{"d_model": 512, "head_dim": 64, "d_mlp": 2560, "activation": "gelu", "qk_norm": false, "attn_scale": 0.125, "parallel_block": false, "init_std_up": 0.0264, "lr": 0.000498, "beta1": 0.95, "schedule": "wsd", "decay_shape": "linear", "batch_tokens": 65536, "doc_mask": true}
MLP neurons of a small language model. Each row is named by its layer, matrix (down: output weights) and neuron, and shows model dimensions 234-329. Each number is 500 + 50 x the weight over its row's rms, rounded and kept within 0 to 999. Numbers have three digits each.
A block is one neuron, or neurons of one layer that tend to fire together. Before each block is what it responds to, as a language model described it from the Wikipedia text at the highest values.

Pre-verb slot
L8.down82:427479471494537442506512504397545504524456488504558477466459435459482450598531502467553590553553507460544587565484504553512510493520505486476431482488462563454522396453539432492523496522513495451559488512493518483548463612554494543530510524395517415501475566587462497550482490532524558468
L8.down245:440487533458489548507482487501448476509501487538516503509483525566604475381468538520536456525450438495570620564538637459468557458486470502511515481514358515509506472520517507530521498502465580481401450436491482529506445507570466520496510495484470498558509486622516538475543498515545455452
L8.down615:444507523486445515432523580424482484500537522506540522504474472550452458510492582486504523594493559470493528444493525551497561477475468489462517589526368526515551452501571546462499505543476491473529496469527536441488429610511438475513495465447582495476474491544442574446566558418576472556
L8.down1176:467478522504468490486598511430445493474399583565500568560466460527454473468560522478445513597448468513597579440556549516509507417437500493527416466452473555568481529453499546587528511516531520431544445565541432554550556548632555491479446450497450487613531476651398527465526584515512508392

Mid-word technical fragments
L7.down808:493449438486557499504522554461452461556462548498471550512546509548510468461523493428531501633466424488496558522497636532507479489620547388504449488484520501511503470504453462564476477482569468578544489535413469502606456526500500482501471435514359536575514455491360578512510494477565442490
L7.down1170:500463412410517492484468597451494526499431475465518445491507438488482539527480466589555477404560431588482500449420448593451456442480504458544335495480520486489537487508410432421519482435495565489464508506581483488539542488499520443455518438551641442485484462543465423479579510452481550568
L7.down1834:440502465498509437548549556546505431543529459441545393553603483539444541411498554480550523525501414508555510601446528451507537525465463423498480501532506456526564487468532509537483472543447512475552592488529426564470512590523502413569502570461453500484490454394475589452514551427472557567
L7.down2326:485493442423540500526391484536468452489460497559469439454524474551604498467491425433340497497564487543488630488549569426484550515582422446526499512463462509541520487479426608493510425475395404562511446444505582577443493588498534493480515474565467555491479435509575543449435493469450485421

Plural subject before verb
L8.down1407:551479608585490521464513495482543480544560450583436570540552596511550397457497491542517465530465562415522588550495579551517576513490463479510542551510386564526508491486537634475545467440500489498504502438502522503399447529511493499472523507474411473560467508594549552494547568420468517466
L8.down1470:521424439487524521496524532503588597509575513478427553588509529520533497523543454580557537467475443527560452537519484548599482463427440534504448602545419408350459412555497453511473569389494533499511558492514554501549461541400506464535458526510502497503487477518412528541422518477560459488
L8.down1473:640482543532490520440490518496485504548492483580459486557532467495561416459571561537565554548488513534425606613488523541571483519452508527439432520586493491458479448442558564573529489475570557479532444492524504451403516540564508424545446482421498457539433548530492504521477558445490567483
L8.down2109:546468604550505494428425462474501460576558478593548525543513571483611364455498525510536502485503533460509561516512584525538551501441524494526542577518366581555464486470553566500501429399541460487484495420450510495415499489506503465500436508500416494604466531566491549471561532436505550493

Career-achievement determiners
L8.down558:513516441542519431504518515483542537533525528534499535494466507522428484481554450495508448628415520475480473604451542490481514471457565560539407525487614580452447477433445500521529528495474515536534534479475540465556546525447588495428526481429498502445438449595545472469482542554482548534
L8.down810:534421412546448512555400539455514468435518476567567606551427474366521488496508464541583443467492459575503533414508515559445493518517449456518404513555538508561470555547536486434460434477475531481477515531454566568501536535494456444422479403451558438473525462529555476494523531477471502514
L8.down1200:449461486363521480510417502505568530458546447532497571503495470469604570343456507486513556465474415475456488586495429530504540494483580493529443518587584472567516533517531522508517550416496483561452480484512475445491589492475434529465474500478576487517430534598401460536534641532529525525
L8.down2091:475526548519460440515452489478495557522454477532607472496438501583498483505484509489471454489517498505554537504601557513493553473519512524597490554477577541495523521560457553540445476427533515444467540441349471519530552440618532430596547526557417474563498489421472546490486622555445473497

Coordinators joining noun phrases
L3.down1459:513537526520462503486507559568470418463468557461595476491531511480581512358524453495535505408394483547534539555413560454540533441548515615503368428524506501501477480523412477462554532548526515501468536527455463503453537529538485539397492494428523531535499559560498492463530603545459519572

Separator before numbers
L7.down568:547508613463499477583469515511498592558522451565469414502528522475535464457531523557432525638526504496560454498549451498474532512616551531426474499467534597572439535544571470487539473502527464512488461439563655466484535498491569456557465400556557442498543497483535560546449489522415539580
L7.down1185:580458524331465540445506496515539487457531440513425578536477538457583474491548496520479485515423458534557466512506457553495494404540476613421547522526569592456490550426505568483529545538470536518536552558507461601423463519528511459485518537537506464545434534617503322561489488533453587515
L7.down1231:480465574461502455591398485555514567431512519508591402450494523553501531545554517482444521429544474451391522446449450519441473486621555515509456502441470508526438507491579526492523467401458564535460447521518557541422535459485458481521439550508566576484484454472549435503499520379437516487
L7.down1402:497441509479509538478517513559547497515479616464493552533477528438489513485522501437461522506444496502521480391519434547510462455488434540543466507468501529558540466467539555491460483461422606483475512513433466501506538557513549472552442486470529436552466460590493503580455479456491474540

Before a bare verb
L7.down258:509462560561411440454537449425496507531584532502467506443544466480535505513606518534505546539511458470623553482483447502484488493532405454506531489464383574475518462434522555530561493431481485408542464422476459521535425489559489601479490496465537507558442576465522497544451534482547491490
L7.down292:568513529425382471511495476502458565539539489590518487441583485535473406478532599527506519601433528439524552532488466463437502506439475593530464507539428549432524517428453497465473579517569604505435525579464476461405530431501549508534481572454502494398479634396508547503514497574575517565
L7.down956:481556541540410441444462398466424538560551494474567520587474445486527504474530482583543521607535513485573523491495460538458538551500462448476472482459349535509546558448531557438567465483493537474513463540505530525478458575500569502556543517490538417526531548535472494430534552474552513446
L7.down1734:484485505541418473452489394522494487538493492601544511515503580524544477476546627591552499564471540461499622547468580481491551484470505535468443517463289582470537491401522505489516450458494454443507500489507530469533497512596494511484430440416470428597500497531486526483575578541567553551

Chemical name fragments
L8.down1747:471459474406467533505346555538455420510547450566538550474523556478545540506544448479524540471498486547544484479555515503532489462504502531457481560501511532492456481556390531499458438584543540503514489590552528516616457523510540504329472598505565483483506434468479521502498393522486489471
L8.down2219:502518479421497539500500543660593466518460500461537468490491464506533565469566555479547508457423542592535482518411567575425626405495477485498590482481440487445573475624458482510530472480512523510525469469508548453509451499504577515493512484503508514494449481432386612517560531474568474510
L8.down2399:443526456439516521387485455510471489419579476547486511545461582405414521503513483476464491424460539542472558454556506570561566405441542483476419536456461499476543483482426554486522607523505489442509476525578438419555536531418499505512451484498480507578518527533537525496477533488533525421
L8.down2416:414459474486500571514566480537469595493483483548464484525511467402446619557517631537449469499444489448437529466572543445521530432468435447501435510493470493489434527467455513439476446515442550511495468602612446559465490485477440494613384484542599535472441460513481656565517490426469480573

Prepositional phrase heads
L8.down1069:470629499507451436512478495441540462453514491550475454567434496506432507495473472487475498516440733519550427541600576427569511480503437505490431401577382497504474522468500522531443444439483424480553501496453489487442530459428501551502541482439409548525553507516491543490509543461599513543
L8.down1686:496525399529534517475509455513547489525486515511432497433404529477517448458517477541510469477485476520494440530375571442577505486468459565422407596489476466566482528506454464560591495473450454622480537444465512595504516534592437535460491587489468439542571458494572492478467535537622462640
L8.down1739:580406544589564495451565394436564532512491496454443526470464502560532516484396573496539541507564461486620495468585536459537557530574494403519583462387490434465435486537420500452471524471464493512507463454507572494498499529675578475501493541464519472484502401488498460552457547505482516512
L8.down1786:471477513558439473501467486552555481526535498483561533453531460517600579516485506433462502459514480457446447455538454479633490482546516449522489539479470488590432471426528515547526504407518506531524417422472356515448456573493466525569496514426452530419483509488526504525522514522491410539

Music release articles
L8.down682:443441475442510574502398464515606534531397494510513579442538506500537459444433498611539486495589523484406503457536408439404477413413515557467532517637455499537643576466470410443509467482466585501528429539480494506523538503551566502512491441614570482488538476526438481460550546472492489456
L8.down927:470419584489454434539463510453515496604481463465496527408515482490474602448442532516554518518431464537465426481472501339534507499577535425386486521504523571558537525521494576420486487492490535499516456494432535531507465590553499503504526552526479488474473545466528465441542533449519471486
L8.down1018:445445484463499547549484454532580434524555464483458522545545485502458513483485544573549504525504502549485527481606533312495489473535461489394534424417527534512566527528442563502462533506581465495509527460587432532450503524457522501486479555533522437557472562550485488506523501476515458506
L8.down2127:482551512599561514502441550474579534520464514517440548521536504471467447412580529546478539466513434511435498418431449505456530625466498479544574489445550429440447434534626528543403405537470534429459506515406492548396498511475433479590569487496588476432544570415533496485547457547449472530

Plural sentence subjects
L8.down342:493367545547517464507470556555482470476476488687525498557584487560518454487460424557578468518563568376527433509476544508511568492547544501540524513493417492502423417471530478572551479439515520490489417392546553494452466560473486471500540470512440409552492496556436429466652515537497445526
L8.down359:543456472547453470553470449542517514493528502511492531536540467517472614505454463530549542478535447459384572525478448477473487451547466502470501498522412513523533512598540502456433552573467417492494476540512538442534509591499443614555499479548552455505497508510476402581483538492533547412
L8.down1258:481544585442482463446488519539509451494574486507508518536509605532512488482522548549511531492534540435505583475594435433470501592548449476542515500548495513559434454512548546607529576544447467430487454451542466521563483445468510511484518531580490517563506437445488527592484580472506550490
L8.down2373:463552549481542485567413552530465512502526451453516424492487462607514579523464478480402601469467516522508501523521512462455535395480471514557526534564573426564528520554468484430569455454491432539521448527446515414473524521553575474498615471500510569502501478483466550454502489534382518575

Decimal digits; "due to"
L3.down195:505529590460405500582490522433582433467471484516508450413518507546495498523517556551570591517506446483529502434548462465510494489568497512481584534487495445595487476611377475500547518426453521532502532583349469519520461535427491555498495525440414382450485566489571540491597561550524434384

Day digits in dates
L3.down327:514497422509473561530471520506559434587503531472474413574455504523450537575531455504442421560527479517500457520522500545430431496591350465395518509549439587608433591535553504510478535503574490504501463433554544470520394475549445448554482503477448520575534581509390442471426554528550533539

Music credit list items
L7.down262:495528525473443430512467533504551496457484540437464510537432527552530460487502408501457514471545444459486571482423525471497544510514514499528489491500457536522524570530390491549515523441508457472513540549543508539595529487572487472481474497457470513483506471454489490524572452384523491590
L7.down366:466516521546414447464475484465534559519481460528578499570450487373527487434452463550553519421464467505528552552586450481454553470469434508496490460501445543478503561459463595475478420479508486487516461473460467568598555533565521445506600561573525478527550455554491531415543531481483494556
L7.down396:603533465474525498510495688503554464511521424492585490441496410531503627542488527477519515433460493454522471514509548518494477516495528474587567554498499604465547493569418454453456562456518468367461424440474491438523570570573485454433536492471581492517502458475479494535561472428554518571
L7.down2301:470524476464471551411531521424460549494449502447508495535401581564475518552563478564492493534605532555412434464525493528526496477476501444548482582546432454543463554470533492440509589484493380459513434456556424453554411516500500475365502447538530516540466561493537521482508478516504390613

Plural head nouns
L7.down97:506558502482478453549431514464513466547471386529595476606535535424521394448445442449508508450531496436512508489449601492520593520482494554462532461397540566542510477628508523510532464465517489508500538447508485509465504519471570437436503527468405513558614391611472555570536630462517564563
L7.down209:524448454468541493458596531453471550424470576512515502457519447446466526361542521408481535423507536479476502568535432503570473541563460451483470573473441567546580522482530506459558431520429422451503474514524426525461508495542469452559493434426453500510470455530480501529435550415537445450
L7.down928:518486485518554455453532428573460532490542442506396534536466540443512518416542461456549628535387524491516458447494507518607441530484460485453542554531494500546546407463515554615564457500486371409558555456475413442475529573518519545432549520490397491557507466539482551515529526475499544418
L7.down2338:515528452542539404540485558463534601577424438441468420480532564471535535434512395482426496470420505547478501518444548510436460473547582460580398565466432567501505504547541505536472440477565502563478537522522433540457526513550455516529471490454522488604529397482573508561526523548517527485

Noun-phrase openers and year digits
L7.down387:547541508470527597527502472554562464542505465527586526436557517586494495492444493472453541524459513516535489479382523502517484568474431506493457515497511486478590438474481523459505449472512527489580499512534481466507462460490513517634468562398541566443497547430534548531543506404535487466
L7.down1203:502539452525485395482432484501418531387469542528472516555491549538482444548519527451553574486442479503500419584421528522481468504441579572457267372507541509589560475525465382526462514481590498445484492494502607570501507448626517541473475537414464474476509552489533520518577550481488427417
L7.down1830:458555441444460436534533569571563445510486557449505446540479608503483449554380423465508477459439476560525583582530443449442408492570505542447446494501567576501637548518462505476508513420463471516549466562486463416409477538510562472558450618461454535471525488478573560421530494463549468547
L7.down2066:457447519595566518471468437462526395542506524452564455446532458528496458449579524519500436489491514464578607483531545466477466469446417471522461522551485534540519520481460481530461462489467494463510400531459537452433450484489508480592601475415450527551537464538491462539502489569457420458

Name-start in lists
L8.down568:584455493554484471511442465458455419503480502529467616469516575440439464563464467488519532457518495473438479552500481498420463511522474586487503478474480475468475469491483425484481556447465508441432522436569555510530531583451573553476424511500558462507548476548602478517515469441477506395
L8.down601:528493427428482552504410475515578533470511555484422505523499421491445508439569395513621462495427438481528413518469542488412620583462525479487535568476507516510480474488578526505475552427543525466389459471515423488508447471517505435490509508494414586423448561477482556429538424558466509497
L8.down1004:519478513488523569481526595418501494547470400513434490499549598510484490515496466548511498515530447557489406532538439539477556498557534406507437505436509496469537507519504616403457441535397520475491504529472432493521473433447479433468575416537572535526457469458493541502422544491603579538
L8.down1785:472483501493516507562488454485563536488522468439467568396418565517479480447524512481584520533419467493615488497500529532431440496435452558565543583484528501537464528574462533357543460476399545378476407544568525508534562514449487492608460529565405456525531497484477529533471495444434520484

Decade digit in years
L3.down937:490591540536439459403454434571472504467473495519492447545628460415462517480457482463462450531491470477459569504465468506493461439520487571462399544410465464424485451500526522440415547476460540607504505556583512538441521543546469433557438514601516580458437411516498509588475529445476514505

Leading digits of numbers
L8.down912:474584513553533463568574488479478522584484421519600507481508494472454486483466466640495465525504510480515489403439567457524484562522482513447453491485470519528521429556575437492468446546453509497515521516575514486415453407384633484498420448465536546475521515455485440575469520527492430454
L8.down995:581505512517501486505420516490611530445488474496465508476486449458544554464494576554530543511396572435395542445527503562521580516485479527519440534571568496459435608440447586516527475453453468487467377496386501551429452471471455572462494551572553482480500551543558501445451485526519538515
L8.down1074:499470459429590544528546464523426569527488589562495452450413628581524469520431496490441543554530451506483555510543475461547529538409535535443485446499537425471508540439456484478417484474557629514431497525441483515492441494469549439499534505581479478510461485479480472472419540443564531453
L8.down2156:442511474499507508488516544452572497519537576459543583450524535513527434558600456523503493455578470427562498528459446403482542545588512494440426501382523489596511492516511486608492551497471557518510509472498591467489518469475445541463430524429500448473529477543498521441526505570543580454

Sentence subject before verb
L8.down374:535538553431523544500583500532498503472496402513564506524493535526529455470552449611450407422487503527504504462450508586459449478535411454587550564589490425452478480533499596459514561484476519456481444460572412423468517483531478502490583572496485473428538442474474544498539466487512461501
L8.down530:404547508468463463537626547500503606458512487431426554542542452515433606567509390553471468525496484426460419469556479494496425467523446465508561526442473491430501518653501476483516489529518513531595492528453508541453512463465492570532587485447453507530564452499511513529480579547530479581
L8.down1644:487584483499452530546587534459505438522452556482502509499593510561498563458506471492494461562517406541463534519599615488380517471624485537476580613499472438473496542554478555470564494457451588567460419491510514574452542532486541536507543512502487531472492448585447504532489455465492424517
L8.down2363:528435373562561506531553527480579530500497494467530459518502533452507510485462556498559443390515547480505566505504501480474547549565486397533502477506442514471582466542523431554471540503517515553496442476540556551490459554484498566473467539514501467439546451516555453504466450564467461465

Subject before main verb
L7.down625:446530496425400523509457510459605568494468550470426494494446548557425489489455519595532474521490520480526490529527482503422556430538513482559513567506519425415518627502447483483423517542455549454580545524598591545471504524552503579474577568415476474540505458565510528479403556530572572527
L7.down732:479419470431432563412549562516512533540479466520485436551543507573534491514509529493465503543519524460543404516542463493500439434544469619458533411407429556500519491578480540403465589487428613546492475517542476453427469519481559576540494526402434503534488542533449499521424478503472458519
L7.down905:468536452541556571503594545493493559519501434416529482501471483565471541507597481555475530549479554502516394515568515470494486508533473481590511496476457518483537524530487478469497509473555536509589433453541517467395515526501535498539529475486480514547620479572499530409480485545450499582
L7.down2489:514574494467485543504480464441480530526536527437476478451549450569508441403453489572506389516526499516476465451546591432452503478537448513576552502411555525478574519557536576540472532435432569517547491460563515536483526533589526533537566526441475614528516437540421479525441428524516477458

Sentence-start subject pronouns
L3.down688:576524458406476506545589474516498512420441474468517491382586510420434500496569497438484496459523539488618493457473408504452514419544545511532526421557513420510510589550520456485435473513472469517527463475547524550495449516560561530533542557552589504577582443621509451532467509488523462551

Early words in quoted titles
L8.down39:371515459502512490528583355499460567559524521433422494486571508457599503486462430458504551525579529576420528458494434510448598494584484417513476465485517451430468453370457496485471587543467417510467522522452525533504473498559511392533382488556511470597497452531503522483525514468414562412
L8.down702:478443461493520474487602461494488533530579512494451516527536503419504471521450430481529521386554399487548524538441430435547554403560557537456500458427479521571571505425559440491505471510439471543484562425486468421524547540547533453532432512464530470487575422504490548529460493498469515512
L8.down1997:535502505499526563520601444470497432586480485452497421506541475457595608525418465514485517440389521534598415454526483516516506407457496513555549576578456534438515523437516528490517619567468556482433490422458490469477505545591562560515509393529449522464465401529485485506415505521498485460
L8.down2324:467522441481527524496625436449546564546433436474460498571563510494529524576502444496493547534563521493566518516495421404553540540554572543489366547427356453420507524448516477492539491486505474592539543527465527431567466611562486605531448472615504475485561463471423494467445495509461472474

Clause-opening connectives
L3.down322:577473554426490385481537489522447467566487556535470490422646541444556591429505539577538574569427519348483460515503463470449558465462543494460487477499557446431409464508584503512432472469527474496460524499502578486555456483588528489552554424484530510481462411509514444499536459497478553502

Thousands-digit before comma
L7.down263:570416442470512535611464377564554507477521449470422531533493479545567469455529493537466459473460553480431560498492498542478493526532506482573506551640560467451576477451566605494501490546536499554482511542504463453594525457590530498520512416518433537511506512542479509503483533447468523426
L7.down1257:447459537473500439420533454516491441553541589456476448504514475528533448513546518484462463540483460542466527483508502474483533560483463530491520604390527532501494473557538545431462443492481564519540517503523603538498564523503495422479501427491556602602471538517469507498506559549467452611
L7.down2359:480610565502501498471526570465531528426507631401620551592555497488502527507487562480548427542453414440475515538564496475443469548574539495460500482391387506469474552545501452481461514427434507411545522517570578546464395467421440402478500408547530459410537469507524475550486521602481490523
L7.down2454:588501513548536479539519501385570544573561487529537535382479482471444558472485526391534577519395445507591513542514414491489552514544588510526399523434483594536429416532543377561540558541443539523595527434413568586518437543456434526511531453440493523533503503504550537520526420492516552572

End of repeated names
L3.down1444:503412539536528526509582464582478478538470497500553551331558448504539478536481492394546491439504485503566424457545488463527470574531471457580583464464542551514487489436552447610439447492473485505464473503530458476430595516491582574490438548525543468587464566458468437551497483509523506561

Object of causative verbs
L7.down88:542514445451531487461459476579491491427475492514462494594351508489502521485479506491549478474426539416449489507544449517614557496497435515533469496558479609545437474438532479461468506400518511498484445508480483523382486465405566543492454457487442583512554583464541524437488517436497495531
L7.down788:495479494453535504509485439444518432538456526515396519574487451479491478463539546485454525543440491404534583524542618511528534497423528446539430533481479520510480409480553361543452430470538525461536475517427613465530459502531411568527478448515449465545476511575541448528454505560470482506
L7.down1422:548475491503398426543563486520558424478588431567511468528555518498563415406442565589548457469538529498510580584465610541496477429508464503470502503567464540579505481446486601475440481456461549501420475526549514570548471537535478484547443455533487522536492540591532480559500496526532550521
L7.down1908:415492478562567509497530573481464489518503430559503538462520512467515523458420490443453527537439519445525475516508512579536505464574447471469315479492487526518512553470548470460526520487466492450433585521373447584515467471472465436559472404517456540452468547423466482434473570443459499507

Plural noun endings
L3.down131:462587467473483436550546481535539509505533505565414476544522508519452585534464500534581528441450495445578418447476531500426521488528510467480408469464547450475531551464510519523515521511571556526614497533531456541511425528390446520481589533409500557497483476527551457616440499522511506495

Subject-noun-phrase end before verb
L8.down868:564463387473541566472680406377520542607482519513366436479538459550419572438512478453534480508437499515507550538501542565554458456487501563507446549523440478451548480459506495545504515492523566478454514540469551476473507540547518506542445484474504475477534518501482497515522468541455547516
L8.down983:539474424484499517565595591389450582514540522493549507483518476580523456526520534504535443559527523593482569575589559529418533493544513603477561442520392484509533472552449500610496555494413614440536450479591526524498498549619526498496541560429533618468517466570449493416577438530531396556
L8.down2268:535490511507476432499465516544484516512537524492446553593497511552501499515599440536482400526479504427444508486501495509517502446463456520499534513521545492533517464524563463380521493349500530597554509492486470412356674430447519548493549526488471551464546432490541524578569458380404526467
L8.down2512:562479540529442476520470542503485564512504567469490543513616508487497470467538459550516431516479447422434420451482552480555469424406488449546523568596523534546511552565603487526423447481461562449499526489561494539419609494567468480489491553517472519527521429532520506565470468458575547524

Year digits and quote openers
L7.down8:472545433474404493494446522485524507542522488478464539426472544461476485534504506520545569533417528485552589553536549596540510437514506494513404543540544535485453560522518374425535560552612555493528493483534549521504443511487443603435502518462538540490527572481604525591523512495430451568
L7.down118:478577430411589479579564493479535461539543508580429511571482477371532463423502533440511489591420421534558566458532556481493541405590513397484490497423405548568553501509508557456528474567456548524451500497529493446515557503568421519469470572537417432532599435535411534542504447509507558366
L7.down650:490555467417523463553524498478427519464523458470474443576547479458414442504556562544511410499497526536497513497537463462397489500452434471482565557522505554474488531526429566602449531499448426512471509507583526550428544499555512577549455520522482409472463584497464414588574476525432517522
L7.down791:448510447477460531452446478496496468539514463532542471488546503456500583559595525515448539467508525536535504588514499535518469573553569523482383524486511545512558465556514495486421475525495507457438401503570577437445497524490488458529558533550492487544506566471471523519448458461488404488

Proper-name opening fragments
L3.down2371:528470547502486532490560449494500450523536557482492447484526515570530483525544485439532419546515440521552571442547525468494544489528538456452445487534456522543530513451505513583458589483464449472480543538454536427512464548468649538528529653421484449587494659532465472453521524560478416491

Pre-verb infinitive and modal slot
L3.down642:574519521566442498480458444582419475560586561549566447463482394574455543457567599429592504535513532487570455434504550493490565560499500508506464489490423614471491489528527503510578455479386444483562467423513463507544472531526507494454481549366551514504469519586522436471486569474504592546

Subject awaiting its verb
L7.down671:531431441560432501503609397468477609503454506500469569513433519477520519586504432580531550555502504545518500524482469488486504505418491547449554549515428450511624458449576483544444484561464502531473509486583570500475602515518498482477467440410418497546507458473412570462517504538458514451
L7.down737:592496442491446528534553513422469615531519454481478560480497484575564493516516458582548467498498557441452481492481593544565458522470493549427592553514429475452647492595444557464531491494422518457556459522526518439409606474502511549486553535394423463579535539538453536517518554458499515430
L7.down1753:565520466428481478492503479567525497554454507527517436506502441514470521488547510522472436491439486535470490534432423491425575502578488494541515472481476429535451464484505466509503400450492532491420485526526518475515495503544560505501368557435458555486510491552494561569476520543444499521
L7.down2160:519495502522361519455509472479443545482493521531546422376455468533519442388604586517538514561472524532446573510527481471459522477532537529527582466507507453507483501473557480618515460448409626463506435479572555454515565462544524498532484498463495454500518527537534471484535499585500419489

Compound-term continuation tokens
L3.down1517:501494541487491476465473518492546441489403456418575480596555447555509493456483591580462399542446592592506463552548519466534568491431452527478511567499532531584582569516510491453483431553496469425569436522471525579429541590491508465435584437506397472512524572528460476503582477574447502568

Chemical word pieces, digits
L3.down635:543527442441560471556438579531502571546437455531549478541522451523505392387410448537519538406414391444427418537520519513498558486398389460471413515578427426487487447474468489524486476509398517483522518458566502482432528575530447583583438465518456482520537543437398459452499468552567514526

Japanese name fragments
L7.down564:506472499458481449523442538422575490477497540522458495501598490560477436506548452514473501478508480510582504468473505479482529424556493554498584509556456497561510535516518508494516452524394522571530426550388492520508473484491463518560542487520531510349500522387455454488577437512572492510
L7.down1095:559493409450550507512467586505548532563536600430472541520466565450569475516408463527508559443442495442502457420458517485531549476496427568594521527470575587462538517506535532571463513517562564461528531434515463479586449494412595559603530538651430492457515520411543582485455535555481564462
L7.down1108:508530493452549492444459520520497562476401516465519505445474445501525486548551496509500488486451570478465480550433490549397522462539500415533497533524565512445419502470460436554466378527563460481534509497515452509508497503493504502534572569571518505549465519486506562486405553569500408536
L7.down2344:549510479496507451444504587421464523498406478455445480584435496517474501438535543498591464506413449554431480543536504465447452443510508468508441498607491450545551569470518540538465515535416458439417611489533393524430508588496498506580495567410474593583577576536538484504430509527528525524

Space before numbers
L8.down71:496503491371508484542532484507524554541540483542520572520526524524503351484558480558446526440448489507455425519525443497502513489567403636435583472486549479525446516577424552458564464491471437491533494515515497517429454545501561514543529523514539543499435533484462365463540506477475535458
L8.down241:470499532455491523497451585486541545456496460526519562495655465474521436470568523532487534441447477533508512524498448412502524427533480525501474506498499504570471513445384578460506468401480472476543537515535549461380532568483533515584576512512609509477515515638483414522510556541458496551
L8.down956:492487605455545517516469551494495469470549541423515538483512490494503414554521454550550469550461430500407530463493530507450515456533463541500471570396468622514475485581414520538441481443497383560600516530500543505499476430528506428464627533515579573489566494519477415453512435490486414499
L8.down1845:520455495484572464591531378412429510513546415596549582465507423419492425485510586505516436528501514597493463488437414550558471521449502592470588460505443503558489485478454531448548501495539525544589561497590522506460497525548512489527500530425553489524480478462523500505456542514428487467